config = dict(
    d_mlp=704,
    init_std_qkv=0.0239,
    optimizer='muon_variant',
    beta1=0.95,
    lr_head=0.00668,
    decay_shape='sqrt',
    steps=4226,
)
MLP neurons of a small language model. Each row is named by its layer, matrix (gate and up: input weights; down: output weights) and neuron, and shows model dimensions 0-255. Each number is 128 + 24 x the weight over its row's rms, rounded and kept within 0 to 255. Numbers have three digits each. A neuron's up and down rows have the sign that makes its largest values positive.
After each neuron's rows, "fires on" lists the tokens most often at its 100 highest values on Wikipedia text that the model never trained on.

L7.gate686:191122107224186106164154108108145132138099149153091165152102075139125113130135148122115105124109107147141141125122086108131140111139103136122152122141146120113120123157123155150173088123134184101124162120111111164146123106103117132122133175097103134093168087125163142133114111145142116095124116127103140180131112112153154112127070143103112112155122085101127128110137111104151118143134116131140088140163129159157145123128142180178111125138136108118136097172181143151133125163116109099141118090138160095119128142106135132069115109091155133094131106122125128158144123153120123120131142080153106153180158173110147104138111105150135116138150148137162112170151122129102154162122114106129141150171136125130122135135109135108126132120127108120096122105165102113166098141159108
L7.up686:116109116150122105125137121119117135109098126156069089088114093111124112102124142128120118146109123131143113124089088133135136168123108149137119132127107128132149136096107172119112146130131155153134131108155123127149131157152157174136109138147119084100117117121171135143112147110139107141120124120100121126117096104137153156100124159169124108092152149118119167125140124098156116143179113124108104127067143130094159158151169147159115113124122144153072148148155108124124146126152096101145137123097174172094113161072114118127119124128154116139119157143140161179127103095188117096114112094133157143122105165139137123134126102119092157147102120132171112141138083129151111161125123132117144095113122102103129106093089114054063092140143123132156119161126122052153113112090090
L7.down686:140124145133154135125166114122093152105115129127130153131137104164116107097161130116102131137121160144140086178147133144094119157160111123144128145170118129162105137132103134144111105120136117143123113138140136133127157139119167136128168113143162137090114153123130173112113119096085160098104178150153147125096125171123128164149126169138190144080150132148138148073126107114094116111091106150148135140112155121102113124102152169139146161150106132114182106217096129119118129121119148125118117168149074101125119154105102165099168149140105141101151126109145145120160110137133131103128144153125161086118160144113152090151133148137122145152130122134123061115148109130104173140132135148093148103084115087132154143113147145180133119114124098093126176108135166102123152122103167
fires on: " is", " a", " was", "=", " in"

L9.gate693:120140091113146132090125134131107161124114138108123133082156149151102122158102124118139108126110136138160154147109130134117138120105123109104120111164132152174080100103121143135105128139121161130094104081149133096162121132115193164155131102138169108161099145127104112160166109078120079160115143116138105131131099168109133133103074135092108158116107128085106134136103134184165101144080109165102131126100138144137142103116130126128161157140125115113171173113136108172114148129130133163149137106149108095158142096149109103123163168115109144090093126125159133125101122124133140140118136175151137150128126128147056147129134157124138140133126112087156098144100108129112115168083105098146094128134132152179156115157136145152066097123135164125093123172110141150132127120098143
L9.up693:155166115141134130162174150115144099147056114134108119116127118112144127140167114090119132113109098120086154107127110148140175095118159136123144137157104102163184160143131165118118134141137129112150135115091082100136127150140167137177139129143144136154103119111117112096131105129125151089134124106103109136125119144107165122133120150149148112157108082175142130114143087135112128074113154107176142098060131139131136147119144124111112119142127140158153137169122134089153132141138084156145147107128130134096088165090110143122108094143131164148147121125064131147141146135085083103095112136072127125098142141137117129159067121177127136166117097167124141165114148128130129136150134140109133117153148178123108118149156117130113140125098180163096131135138095088099126139132110
L9.down693:114110110104125106072119154124112130114139110108110157095126139118081133126066118125139088088119153148117111134084163138115123152110095125094160157095155131119119128146106148139153108112114106143142138140135156185154134158090149102141170135113155124180140173141171135158154134123086117139111114086118105177158125140113153091161096123152140131077137123096172146149048110158154158131102135118081114123149166143137137130128106122140145113125139131139158134135174093144154117185111142148118127122160091154179126105132148159120130139126138141119102084165134086109124129137146114126102127108120147123142115116120136138102162129123138126107125122113102112153123086137153131130136112124174139116124126152155191165169107131117081130127106124064151114097116144118084140110127137
fires on: " their", " his", " its"

L5.gate496:134107112130075121106156120145134154126160151149154133137144147115145110163124136118123157121131104126126130155128133158154123121115130097117136100134097099130149133156085130149145086097163100184158103149150105116145133152182124090129095120148140160157154115132117158079125136149100094146186087166142131150135167147119138129135111110150132101180061112166091143118157118154170147119113133137103095157141094112118186093109107084108123120153125135115125136103135137150069137137065102128143179131102166120121134103126143137153142128138149165141173132106090127118139137144089132150119162117125132127143117127139171145135138157112126126128134148079146139116166106132151102150121129131132137103089162062125137110112106104127114128135131134087133150097161104139162186121092134
L5.up496:144133103105056104144185132148105113129101137146145103120154132114144086135103127137113147130085109122133124138145104139142147126112077112114154134137122087160129155082125131199158106136157130152125126123139171123124139115181135095185105113157148129138115142162133096091109113114119173105148094093178098120135142104144127084102075107170158106131157173127149126111108114087154127149147157143087087147126119132139133116129124153102102111164123124108109154139103098090094117149116097128110112129133113117131122128132146105092158153116143128173185137114098135088153139135145129142130133145150140170161105086146143151144133163095159154148129113143113130149099123159156106162130162130118147100101123142104135144099138138121124105143138116074099107122160122179140180123146132
L5.down496:133131092148144126104160099164183100102111141139149139180142116112155094098143126152116146172107144138069122153161173150112080119133142107139164130084117124083161139095069126138131080092148167147131127113108136155149140124166112129098121131152156139139152141121108115098145145129115131157163155117147103129117131120109120115147080171116131125135136147127125160129134119103172185141134107121132138163149130115140096140112106115147119117116090105159122137111135130114088105135092109150164184142176099129104135139113127168137181115137116132109102137139151129154156116158129160170147136142135153083130105084100134136166120142147148165104141155148176151140141082124116113123137166134148112132154099115134121129143126150131152141180115100094111146122181151137142190106131108
fires on: "0", "6", "8", "9", "7"

L11.gate625:112086130176139135108162108089102163125140108136108107096099104146111130129135135125099087135158151169127109172128129143112105151101148175133179126080105111099172101101152129154118112106148122123159122138138120116096134092110179145156139149116117129146166187123117114133118103157148149142167114114136139153083158133118108136075121137153136105134179128138112107106111184155106133111124142150105112139152116123081180136139124141168149127138132121133106084159125114141141148164136130136123081113157140131118129174099132114105139153154142121120130129129181156124140147173135113113137074075100130097123145150138124129163115102128128116111147142140132080124141167127112146146170147109094083144140158132089160130104134103151099100140119143092136133207128108168135113113118126
L11.up625:098098127172167159166160156085062156109129142150137081090099080113142151147121154133120130158134111083102116155126104111126101120087115129093170141136126100118113109128117179159126105148156101139131134118130146130136116145159118100131135097092060079181095083134149143088149099169110111110123124089099148092127139123124124101106134112153110111163168161131120156148142138100112142096086134134128108103116135119123145126156101149149149140125132118103125165136175066129074142115113141106127088137122166162124141136083151145140119165118153134153118111153138145127143126116143120145137104104139125099089134112137132128096128106151090151114127102130128102097126092119105126153166064169142084146158145107158148138163135123135116096146110137133137110124101137120141126131151131
L11.down625:151095081129124145125150131119150150139156146139129148080141124136120160116083140085125125117081100115157104107136094132140091133133169155122146111119129168117146111127103114166107128130129131124155137174161160118124165146132136152167160142108132126138155136144121137130144112131149138127114113165165062122103128148159179142119128115128144124164163120130124144083118099155147133145145120111142110132146152167126101156101122154160136119115116113128082134143145155131170131126122140134128146146147118104124085118092086152110118082134128138140155122106133147167116145135143120167154098143130131097116123191123150090102136135195125118164109139153108127092105125116069148108119102167121144113123102117109132115138172169131093085121181191084124100156099131099133209147117140
fires on: " is", "ab", "l", "b", " was", " /"

L9.gate660:087130163092156168095116120167158168185112180177123120107125078113097127133118125136100095109163124111136153138077123150163140097161148102100095116148165167180079144159120149122100154174151124136130140104146138102104151111135119147112105131138144114133158167112151154110144101127086140081145128107113135091146145155133085144132125139122126141146148145140146152117112149145135139106088137092113166112132132173136144089126148122132138122148124134175130146106093095094154108106172091132118127140152123136097136122125096149181136134154118127124157125073148128100104148104121106125127145145096165104135131151164097171138132136140115098109109122116133138122097133094171108112106144154095113105154157136111153091114165151135083134121145172140087094123133115127117166126111139
L9.up660:141146156174109134127135117194111110145128114123140093088110190114152125134124125126122141184122122112124149142162158141115140145181199167142106117117102130139155162149099152129129153158119171115119133120129140085132133137130122165135130127107116147133124120122118161144159119138132117135139101085112138103153136171119095127125140167143144154149119150145142083087148156134104115160126158123119138137096082188165179141144130181169125130121128130147136144118125099131092139090171158139090101058147102095105091149128089121111098182136143114101165085110115123142127142129105098163132127131115129119155122107130119138146112122122153177124119133158147165162130135124101157177088147152122135117151128109119165149161115130075131130111118150163130142149116128110104155129125169
L9.down660:115173123092133133137149131190145179160098142132114121109139102142107141165115147104110146114146164121123118166102185202124179133132137130079110140165135144189110158101144155082130145102120109143095127082109149097126148149144150142110137163136112110160120150152173114138159111117122111101136122115099102112168157160164118102157102132129122180089172142143151135119113112149123099128088155111082149117124148161119160071120134104104119132125106121121115105125119114104162140118154144161154124149129119135119110159147105129105154135125148136149166105103143123104133159109142099115140116119127102113139086124158131126129167131105141128079112098151117152113119151135113103180123108093121133158126121143081118102136140172111057140129125163143117090127136154135107122146120162
fires on: " his", "'s", " its", " His", "ur"

L9.gate629:198119125122158107109153128129115153140190185143171105108131138127130113127146140133126172112101152117108149109122135129107132138142127073127145117117120106086127104183115132109097174097108174137149138146167130127139128183145133153115116158149131139144170117150086129189136104111137110123122151159147095097138138090150106134102062115124122108097117084118129107138115127165122114077141088118123160071116149141133167132115159121148116090133116106145121129139150140130139090143149120148142186135115156120122131126080107079114110076126114148103142150085124146135095161138132108125138130150096155172150153117135130130143181143133089128156107164125123117147151111126143101135131132131099120103167121157123110084128088124085144126113146138129124122146110123084178140105123127
L9.up629:168125141185143101155086139087121183074126134123097123152111125146118114121136140143112128146139135106124095148101149152136142079143117190125108101105102138089141132110086122094085105088158131127143132079119110115084118167121115130092120190158086119146093109144121142139095109111118124126133164134102151116122135127134180125143082106146165102090119140106127149102138112143121117126119124112132132159128160088136167127149152127161142134113159115174104131099143085164133115111126119124161115153131145134153140145157134178066141152136109144127129151132138131135120112085116139125141131125104110116124103080147121143093090135130115169141131145159153145104150102128119150146162162159131101147139143123118144129131162092150121044119091140147136142146107115106145094113180095
L9.down629:137141130119145153131121082070145152123124129131109139118175138168122128146144106119121148100102118138168130177122109119125117092129095145149167179119098113157134121143115145097126147138110135095167092168120112105108132146123085151182143135081128132095150106136136161126145135092123144130100164158106151111124158110136095142122187128139143118132128137140119114154107127100127130117100140121156075128094145152131138109110143108134140143139077108139129159108089134136117109073160114134137149110149149107094120134167122165143110125130062117136126119092139159128140085140108156106133105146157127124135131148123145178102151169089124115154146096150091169089170175138106121153123156071129137108104115092089158128131107117164130199129156094112147123142119143112107099138088153
fires on: " as", " made", " =\n\n", " (", " is", " was"

L6.gate440:129126071134133141152155115179090122122113151129073100119113145152115132102165106113184114118102130141147153107133170180115125158136181155106125122116127138122097120129088113135139126125097084113146113140132126127151120119099136119133131109151097122144136123102051116156132106090137160115143123098153120133140123118151124109090121163156169101145119145140106174127114104128144100136078150133140100138151172115110103096159149114125169121127139123136135112097106170090149114144122171140163102146185072117149135126131088107105141127111083118127147125088152082165161165128141070138163120124127147154135120156098074198121135117125124157150144119143149114097127143123155152109129137131133104139119100150123164152175113166129146138149123159104139142158137142103107118132117161
L6.up440:097104084099087135101073115162124116094140151154088072139157109132095110156124103150118123057120116122120146144110124165088081082106124112123155129136123165158105123169167105117132104125104081140101123103125107144141149125133121125133110124137082092158136103099122148176118154139157145138135131140114153138113154121149183107080126125170144157137102131081149119081113116115137097121112114130121081136107139101150146125108153116109147170096138120127147155120145145117155101144171159122131141118103130142138092148086143136136129135159138118158146145105132114123115127125122148085109129096160153141096113124084121169166101167107130103144099151143085146138093105107123148116158090096130126144092121136132164105176142134165123166168143127131163110168103133113147142127147150
L6.down440:090158131118152185144120137074136113103117104125124158196120081158147135081112110126100159142138162127114103145147141104118108107146110141139149167161158106177111159096146160136149122105138096107133132126122116115113064109108107079147154089109147141153130128156106138118122099096102131117105163115119095120162130171110091089174148118144086147123174119159097140137086165146124163168069159133119098118139138135108106110142121149120123142135158123124127106153120132158106128128145133138137163102155126130134104152109129135102152080124177096156132119163152142121113099139139125108139134122137123137121101158149127161102114135130112089137124136176132133115128138145115067146183105125077102136099152118119112110161127141116139092117107165125104122076108123122127089128100098
fires on: " com", " town", "ast", "om"

L15.gate292:135177111086134137057092166113154109149160082123138171125160099135139094172121138147101081109092114107131126151106103113100128129093130128107159124096120128116142134139140183103192132125142149126130087120167106123168103079109131129152135097147094161132142141119106114136171142156121135166141139130102143153094128107125149094143119135140122126111115134136116128174080092184126148114152134156124163096105141135122104110130134143128130131159113178167158144129138150139135185159164091128170145107133160111122114082143108154099128161157142108095132126117109152162097124119141128136116133163131134170115120115169109089115130119102136155138104116125157148106159111159127097090150130118109116146139131154131150147168145125172108159090124109173130123096131091123165137106112136
L15.up292:104125114098138089126191123071159129117107107130133111114133131137107182138109122138143131160127117134131139146118148178121150089123103070117134122154101125134160146181106123114095147099124128153067105106128139099119103109153127123117153093123086119123101065142136104153148127131162136086119103080136120128115129124145127146114104096094169112101110117138162114159109117138148120124153117094159103165126125107161151106141091110134154125133135102152153108137109159099156107147132107119122130130108130100153071110137149168071149139160108129127155135103116100111112142131131124116070127150122123117140093110129156132163139128118180167109131101144132153108128129124111112168123165155149140131143140177082109101138169138105094063150078153122156150131153138126155077102125138
L15.down292:142079132123130103134094153119179130091165144132151108114120118090099130116155142106161117075117126179108125183138146072157117159130116148141106126163117120139151096136103150124167080178138095111152149141157126129127167115160128107132082137116098113150141145146140123159125116123143134182182135114108112152125142133145176103097140127152149118151099146163114107139124093161124122141135110129099120128109084138130157121096131124085136154123098113140151096145163147095121124122172111163131149149140163154148096128114119170094093138130130091129150098142079155134110144118138131162117156118136126152076141078110159125114106141122136105170142099123149088160126142135157103081139145111142098144094133147127143146149129081126100153105163128118121092124111167070123144134155117
fires on: " his", " –", " a", " gradu"

L4.gate357:113115138112143119131113123138125126120117116142101080100107130100120132144085165123150122148111120099106112138128147116129112138145141106137091126125124097139104094132099122095148129148139153132142107139105104124179114133112144057110082147106141099180127119123148126098105107076128127137167131109139123120168141103098145126120144091113153080153134135128141076188178129161081073123085168140146097170123143124133125143129112132141109103119158135118125136123155094114142096127126161123093125178177101114120111087113134115109111102091112144148157131133175176121066139101102083146120170127112145139130108120169100131133133145070108118137129112147064129129116098146144132123135132116139135154152130175144088156116167145143140148133117140110140110115115162142091132174103176
L4.up357:128134148134167149141129122141130139150120142128119132137085135119116138128116138106159122147097092155093099145120105104162117121126109112123088117123133121161086107146145067124087171118183175117146121146098136105137127129106146105074100125102119142156085124098125103130114113106148182113125143162132115139174122138086144091162146127097155130149121168090125088162180099121090132144111122109156148131165123169134135155088144143129111155165114143139130148146179093144103110133096138112123124072085124130117107107112114108160126120119096129091159104109170172110126135145142080158113078129106153149149081169163128181140162142109127113129101119164112163137149116111172148143150136109159169148155115113138094128154136146107117121128100113096146139145150136119103111147135148
L4.down357:140147137136132145142159159178147142122132143121118181121089185119118146125100127099118109127122096180121134144149094111137114121120125122163109158115121141131133112139168099135105153091174124103118120141095174119104117130123120133108119159137126125152102141117138103138152104132140185120092119169154140131119155125122119115180101156070125125125130157111124144107149115092147123166137091124142141111139124173115147193118151169119122163165098120131177178113132098146074095128120118152146139090074129154138112115119112177168125129161093120104133097092147162126119082135131094131138106121109116130122092156143151131151123136129130104118113122155164150135156117147153092141113122141202165137092150094144127139109113145109122112148071091111136170131150094108145119150156102
fires on: " Dr", " dr", "3", "6"

L6.gate45:127127117123130151166164136137117176093113139113123078100063088167123119107109104160165109113168077095114136103134124107155148109098098112133108125143136098132130096180116144116100134114115114142124180149121122127123145155105108154123134145116125134128134133153144123101149095107122147152096148083148142100120100170133136070137188160129114121117127144148107100171099101099114170116141081144113089138118109162163093136107102155151102126145111088161119139111130080115105151117086136104177115103118132079121130125102141126091105138118109138141134112109197132141150114137169138122116127129131128094096103131120156121128137143153106160168156140108122118123130141105145111183128114116175110117112134123087106156161137133155097147098124166121158090128130150124135100156177134
L6.up45:113136106092143114140118108161105156145102164123106111097095161149121135142103111127162113124118124079135156079165147104151149094153110127129129100141101127120115104124128155145150147141109091137128127151113135152167139126129106163103189149138078164137123142141109136157142103145140148143119148134111139145101093115141135103163149162134115157120147155104124106147114096135065181153081131161101144131098119137150087114100069115165101169172105085125131131122095092142147144143120120107192127113124142106144102083088119097111097174113114137137145080127134119133125061139133149154123152140122108133150105135137163131164121106116100128122118105128104099092133142123143127132123148131119117122083152099151071127090123141118143094120110152079145145083095145099115129165115146
L6.down45:117127129118162147124113120156137126124101121116110122115115119156144112134151189101122134122110150127122165116134135121126115166138123148055103139148170139144149111132124152116182089175110131130139104126114100098102129101133114089143156118131113146117149134086098167128117144178123127128120167166125110096137107105132129126085096114133112109136113170125124112145102132112105125169117094149112135087083129133158137131150103094124136158138101148093151116157116143124109124128102118132147155113113155134131078134095144165116138141096119150138127118127089171120133153117125143143132188108124145102102104120115127129145140147098143125104092144140159109150114102159105101096109131125123123135132150099107168093116130138096075126104178122136000132105135125145198151139121145
fires on: " to", " of", " from", "ited"

L2.gate509:120096106102111111108059129111131109119094125095110137089120141168082119120103146115134082105152101211076064154153100101080114146120151138119100156151125148124110126109162103146108116116147141101117114166137136111130124145136128122140124136154166125126111125111130097126111124129128131127096141119123118122139157155151111145084160122049139140091097094099123135151111070117108072154115140119122099133122085153139145144107129095123124138141150112132138100110144125104123103142134111132113159135145127125145123103112128076116127069141128138124159086134135097117115123095168079159144139118144113133125096130197134138117082110123152131162124148100135122149100113118143178125146089129130093171119168141133096151080133121115154129150159108126122168114139151113094127138144131
L2.up509:087097128116119099132096129094159096107088113104125154119135145152094130117103120128112091090123088206088088155114127140111136128154139100139117149111125125109109122102116136166106124129132134123129091182109142107140134149113101111165125150143159127134091131095147137151123103159145108141070125091151101107143169140152122159092135165043155112113121117123114164118138118108129097152137134134127123136124089141136144122116137112132111106155135116183136094084148156107120088109092155157097158142137089111142130110107118115108121080150138130100153071131153103105118089111159076165160153126147116123128071136171129146133102103136131134160123138096143110136114126134166147151130081166125123162106152138129120169097154125113158130141149086129106149116109159140111111151139114
L2.down509:096121127116124104149107134112137134149103103121125135144098157113138137133110101108062125113090104152097142157121112159141151143149110077143120140126099122120121093087139145138102146092157119117137087161129107113165130125111085089158122113141140098142085130102109159204130089132164140121123141104165128138118133119135117171140096189083160122126144112148114151137137106096136101143145126118120160090131126128134136131132161152156102134160114126143153126088173139140130077106098140155109133105152115123120123099132126138137109113146140142110133139103153121138136117146133070150118166182170101099104053167143128124150124111121140107174137154145126116139112135108129146157137120150156099148078153094121083176091118143156140130165143072120082136113100136126119099157140091
fires on: " tra", " Dr", " Tra", " dr", " Bus", " railway"

L16.gate11:136093155129112162169152148117146126144140151099095158118136113135107122091139164157130169135126137126154175110135187137167119136159128129111138081118149143109188148125175097149135146120140103152128140116123152138106074166123115104119140130155140124148131088100140145106105133128106113119089046136085104125154113149116102115180150192120125124143125111157115137138126115183139121156099145118178150203106152154138159175166129163092114168112142094140120137104167141147128098138133121117117156112146131160150121153126115157099149099109108086065134131108088172104128142136123129109137107126110095131161135152157162143136120105142105129134150117117132140114123121137152116160146111120155140146084106112106124108144149097123106106136128147101128113131113107107138145135138075
L16.up11:145089149117102146131115117134169146156136084102132118153101130111136138100122173151118094129144150108127166128130125118150168120152141136145130115119170127123118117127100104110125159155130122162163119118159105131139131115159124153157094102100149142117159146134136119147149082141163126114177075129083140125154096105132139171109149137129113138144104117112098106116108114132117122132155190133110161170131118123095104163107118174155150111098106110118094127108165108185137123134151113096146129124128122151172137119130114157099139081146159137096157140133119154125158141109130144147173091124161125135157096130110128165142069118122178129113177140146129104150144073154190110130135094129103106127115107114146143100076171142153103157133101120136107154172130137153142167177116086
L16.down11:078081135090145100165127141130119152097141130152171159159110162144153120152105102137163108144126084140168144105107135141143136161152110114107098128133138123173155150116097117158078109133142138096154159098113128122140131151150158133100115124108105123136160119127152167108106078114146096146091101167131136123114100193150184095196133147103088127124135140140155129173125146097167117148133101124137144143173107124124124186144110112106111102140078128125137123127108137106123159149134108181077129130129124131130135143163094158129138103125102103112149160131122144171124131129121181152144148133131166156127094133103128102153159133149111125120129134092132100152077137134101136068128145139123132101103167122108114153122155103113104110123115108087163143140131134132167097113130123
fires on: "9", "1", "0", "2", "8"

L3.gate525:117102132104077104087119135129166063104130111180130141091072179118132132130139147113136161123108074183126166090112154134116141115106117144130160133109144127130132137143126137106089088123117123160124099136149113117113138087123099103107115127144177125147108142154108113125156124172144116157132139086172167113160168126097173104133121139114092125103090114120159171120130154108109145086111138154098145116125131151171126116145110119151119105087139123114168134143115117128114118135119147141119130137163103095097142129204164110138168118111162157101124141107119119115112106127148138141156146103114157081163145091110109127139131146121135131148130107122131099132156088167152142183112148130085133113118131084126161175103126116145130129175152123132127124110172104175146129115135139
L3.up525:129091105184075127135200148145146104149099120180106095124078154127102087108131108171120099116144121183165119128126116160134122151096130158169149112137145098200101124131093154130136069171137116088116095122135127153153114139143129124076139124135118119121114121123112089125137110092146155113139086141139157159148132127133098145105130126144142117159109140128134151121114135150101154131112100112156123151137135149116162112122147145127071174048158147116112132172110165077136093123125105153106132123113170139106102128114153100131134153137087134145140153136132164121149118176140142136086120126156130098096111136121102168167129145114125122149135126120131095137109119160132120142098134108102139131105127123122130129114162109123123149124131099145134126189140119123090152132086112
L3.down525:127097113155139102106137110133136103152130127167140093127100141133123085112140163173091097129122090165122147125182096145141090190088137140137162112139148112158181094094115139092125095139179129117136126125151125148146126156131160145094176126143111093094110158131128112115143123118095167094149124142102164124164098128170177142141131141136163114146118159130110169133083114144132100127115114124102125171137088152123113144146152182160125153104068126113069139125144126084169133111138127145110134136149166140123073190124109103132124116130096127147169141114122155105139144149142149105117114119138124066103094143104106142124138118100125154143145133151141147114112129106142089131088135120113137131105138121130104121121122149150159115141133112165100122171130126106140177156143104
fires on: "0", "8", "7", "6", "3"

L13.gate167:129095170115123113121157124096116150121091111120142146168109132155146131132153088143100163159112135109135100140103078103133134130133140110114149139121198101112152137152084126111150093120170138134092119133140163196148153136137161129134142117140169104103095137158096146137140123152156134118116138143140146088144124104123168116121106098125182087165138133131137172145114114124117119136148115149099114089122169154151131092040120145163110092135128118196049121169123124139152135167091121125127096114129073122141145152122095150101114130098133155146114125140128136149099163146122120129157143111127146125166089125106121137126130136153147132140118106141107116110105131118110098134127115124114138113120129151098121109135150153175104127098117118154113126125101095077116121175185132
L13.up167:161108146115119092143109124149107157129140130131085155170116109166130128113122133125084104140115143120133124115134127156146122130091080101156121097127140142070162133163142132139110109084114099103166154137103062109141121140152184133146170118140111129108136098112163138096153119152111116114166093116141167085119099061121195152113149075127139157150132117169116119087136149145134117134103112122145122091113141111091162142128159117134137126139134127150144135135162119122126091089167110132157161105117101114184139131117142122131158082091129124126111100117145156125142116137128114124121139075098116163114156150149140098143176121110095124160115101175138122140123096101133116119115093166077165113128099135123134170114086133120147143135107127120105134128119149103135118127062147
L13.down167:161104112088073119090149113132111104086160136084105158126181114150121120098118139090126145156092132131125105082140103128127115136133114122115143170171111113126155138117143146156126124136145164136135117125132138169091136126109172105106143125164096160158121145136089122159155109131122158082144150122153090144142160151080126134147147139137116106125148092197132142089093117167081136142170116143117132146159132152082130127121118142126145146136123131180136125160095081094134129131150147171155108073145136125139065134139095136144113086133098157122124087115126142156149119141154079154123069121147114142126126141096147126140138162103133161132159132160145184134138119142134102109118121122123091159137113170148120102150135106148168100123118146121141166137140119109161153153118120
fires on: ",", " is", "at", " Athlet", " was", " served"

L5.gate526:151122140165179137120175124100175127124092154179131150113092126108137117106165094116154112153130101152124135111081080140111138109135134158123168135122171130146140110136139120132120181146064173089118163139140118168162162130122159089153130144144080102111122100150131121126118100136127154111130174155114121129112104124119099151144079148177105106174163121123155143096146120125085147117134074149108112093117126145145149179119124172123158130142109136116165095157116100145135155124085134151131150103153136146124110196095120103152180153159148120115116101130124114128091161112169138147111162132105143116130140099123102120178132127103114117114125133138116096128133123136114185147131113132105137124139111072139124137135112136138124114118145144135143136125145147134087179159130113
L5.up526:107133169144203115138150130073138140145136153133123120135137117091129094108146136133168138177140140133104114133107118133083131138109130138153128107117153136113154131146136099140136144121116154086110125104123118164153143135130136170140059140116147130128134116107178158133104118125141098113137133153082176144088112131107133188135113166185093092181152133089100158094161098111138138148137094115155127118102122124130127155178122151153164139132123094119145116116111112117127151100112136139118139172176109112099067143066122123080127132154128125131160071160099078155160140086134120142121137136135129134147123121141133139109129125108114148109088124124146116154150148148130159121171157136137168072118139107123108130119139141121138096112115090082125129129173149152116134118150157
L5.down526:147091152174157136096163147070111156138114138166144125130065108145106121108168081114134105159138134153145104117109097144102118133141135125116136127135107104139114091185128123149133139151121113128107146140123136163157169132148149121182115141145092101091147126150164127143078098102107151088125117155107143093136114095114111139130077132149119118168187145146135139092152124106138121145107090136118120139142125144130097154115145200161210157103122147100183109147140105146135134122111109140143150089162104103093140170107105101155160154153132102134161114143120106118135148140140109144098127149104172129108145115097154173134147150129137161122126134143123109090163123107118134118133118151106138155153114089137134144144103128141095118141152126096097134124147156127132168153094115
fires on: " is", " a", " was", " (", " held"

L6.gate624:149127150160119158133107144114139107159144117119109124106092098094106165128100179142122130153116143116101118141158126136115103145144130131144098058122166107146145110126168112102179101157078154095140114124138098162134133133152148139167147155149152145137145071103153113118083116105121113132115099161097111142128150147143134148149202120145116081130123112141106177073104111144101126150103142130150092191103159155114127162138106132134124117110136076108136192164157111123135139109095135125106163168120160118144099156138139141169076135128145130115113113152125194107132156145131143118128125144131163112105129130133140142135149135152120129146121138134131151143142142141127107142132154136127109097135141105130139107166156075120090152173164133108139146126142096121113126135070088
L6.up624:123154135130118099099102116106100150129129099112128113135087153142171157135119115128149117132119148121122124088132107155151146166143106183130127115155127171128138124107169157101132191132094111187130156160157121101099137102148160057104129175096146114178093093130155144110125084122114159133143116139142129151140163107143116158123140171115109121121129146141134122120112080137118088126084137129140112141141121127136132128092123107171177129158155127138136126116149130155149140137126158147121157120110188115143125088126121161077108162124117082106193128161187104137109121137104187100171142109131128101132143160115110152172122133134157117147118107117089135137124107131090086168116146113144121128098140144116152095135147123152128167159128141124139085144136110123116121084140147
L6.down624:131104104087129104183142130132119153128141079137159126118131159125130131109143106108120098100168134138144119122128142066140128141123160118148111110125072133167108118122105102185098138141134144124113165152110135132089098156135142123117104147122086150138141119082113108175154146113123111134169161135165141148171171093166081135162111104120164087181123150119153104099128166118141123144124142072130157128112135177144155108137109056169184122105118127120140115116131126106159131128124149151092141112182085088104125086151162150138142106143139134130094122137124163126093111144155139117094129152132110158115091147159140143111066143137132129107146102112124131152141152146082169131159151131106141132111126142113120145148134126149154156109136104128162106141124131125116147114159095
fires on: "8", " Sur", "er"

L16.gate311:145119136141094102100144124132144111149105138112141163111139120080121142174121124092096072156101130126110103181112134122126138127164150136114171118155135135198139106134130104114067121134140172134100119090090141137147177156094125112135138114125148141111107109092147122118108163086148130119112098090109213123090129117140149122126162125100066105155103116116115166068097137112165140136097146176120135139118129096101147134127131137125111110157150127128095143135131124134070128126126117150195104114119098142150116117138122137096105121131113151102122113130124117114136123128111094132123127122113133151155151144150127130101142119163115153118101154163099083137112167098150112163177086097116130124110117156113165128096164161131143107143127145123143122124106125091123121146193120
L16.up311:154147143145132133076131133138152116118120143115084124164168133113136142152113164135117084100120055079148121163105150143122113093132116151114140090115115132130088134137114145082151135128131109113116112138127118171156125182149102120101157085107172115108133132102101153116126110112076179161179136130083128115164154132131099178042121099159134154122104115123082077119141116146133137136116067132161145121132136157102139156125088124155120146103117117122132120140138182177083111106152134150147149109145134108134145123158133135109131126141151128114102134150154117118146124112115122099103081132120114122124130116107138141134173112114147143123133078163127074156168149131119131119138103086104157141137100133115115103132123121127142101183162125138102112157164151119119120142131137
L16.down311:145137144120095102102156135105160123065117119144124148124115091134123179144087110149119113146126152081119164143147140128115149077175147128168156065141137100114150145120110173134115098156122148122128148115114130126140097098101097117070106089151126120159166099109107115143172168116057115127139133133122101121150135115152144158162118118156083141159132111108090143083098139118134124116152138114127094123141123117134114144116112177147140125150136138111140199148124129171139147163151120125192146142104145184161099120172123103153106142141144153104112133125165122115109189144122140146134082098142143171151153161181139135102149112126116128136120148101159129116154147133116150143141141138128125162173142150136131103112125143106106123142117149111144140151110097106102127124121112
fires on: " he", " go", "ep", "ar", " we"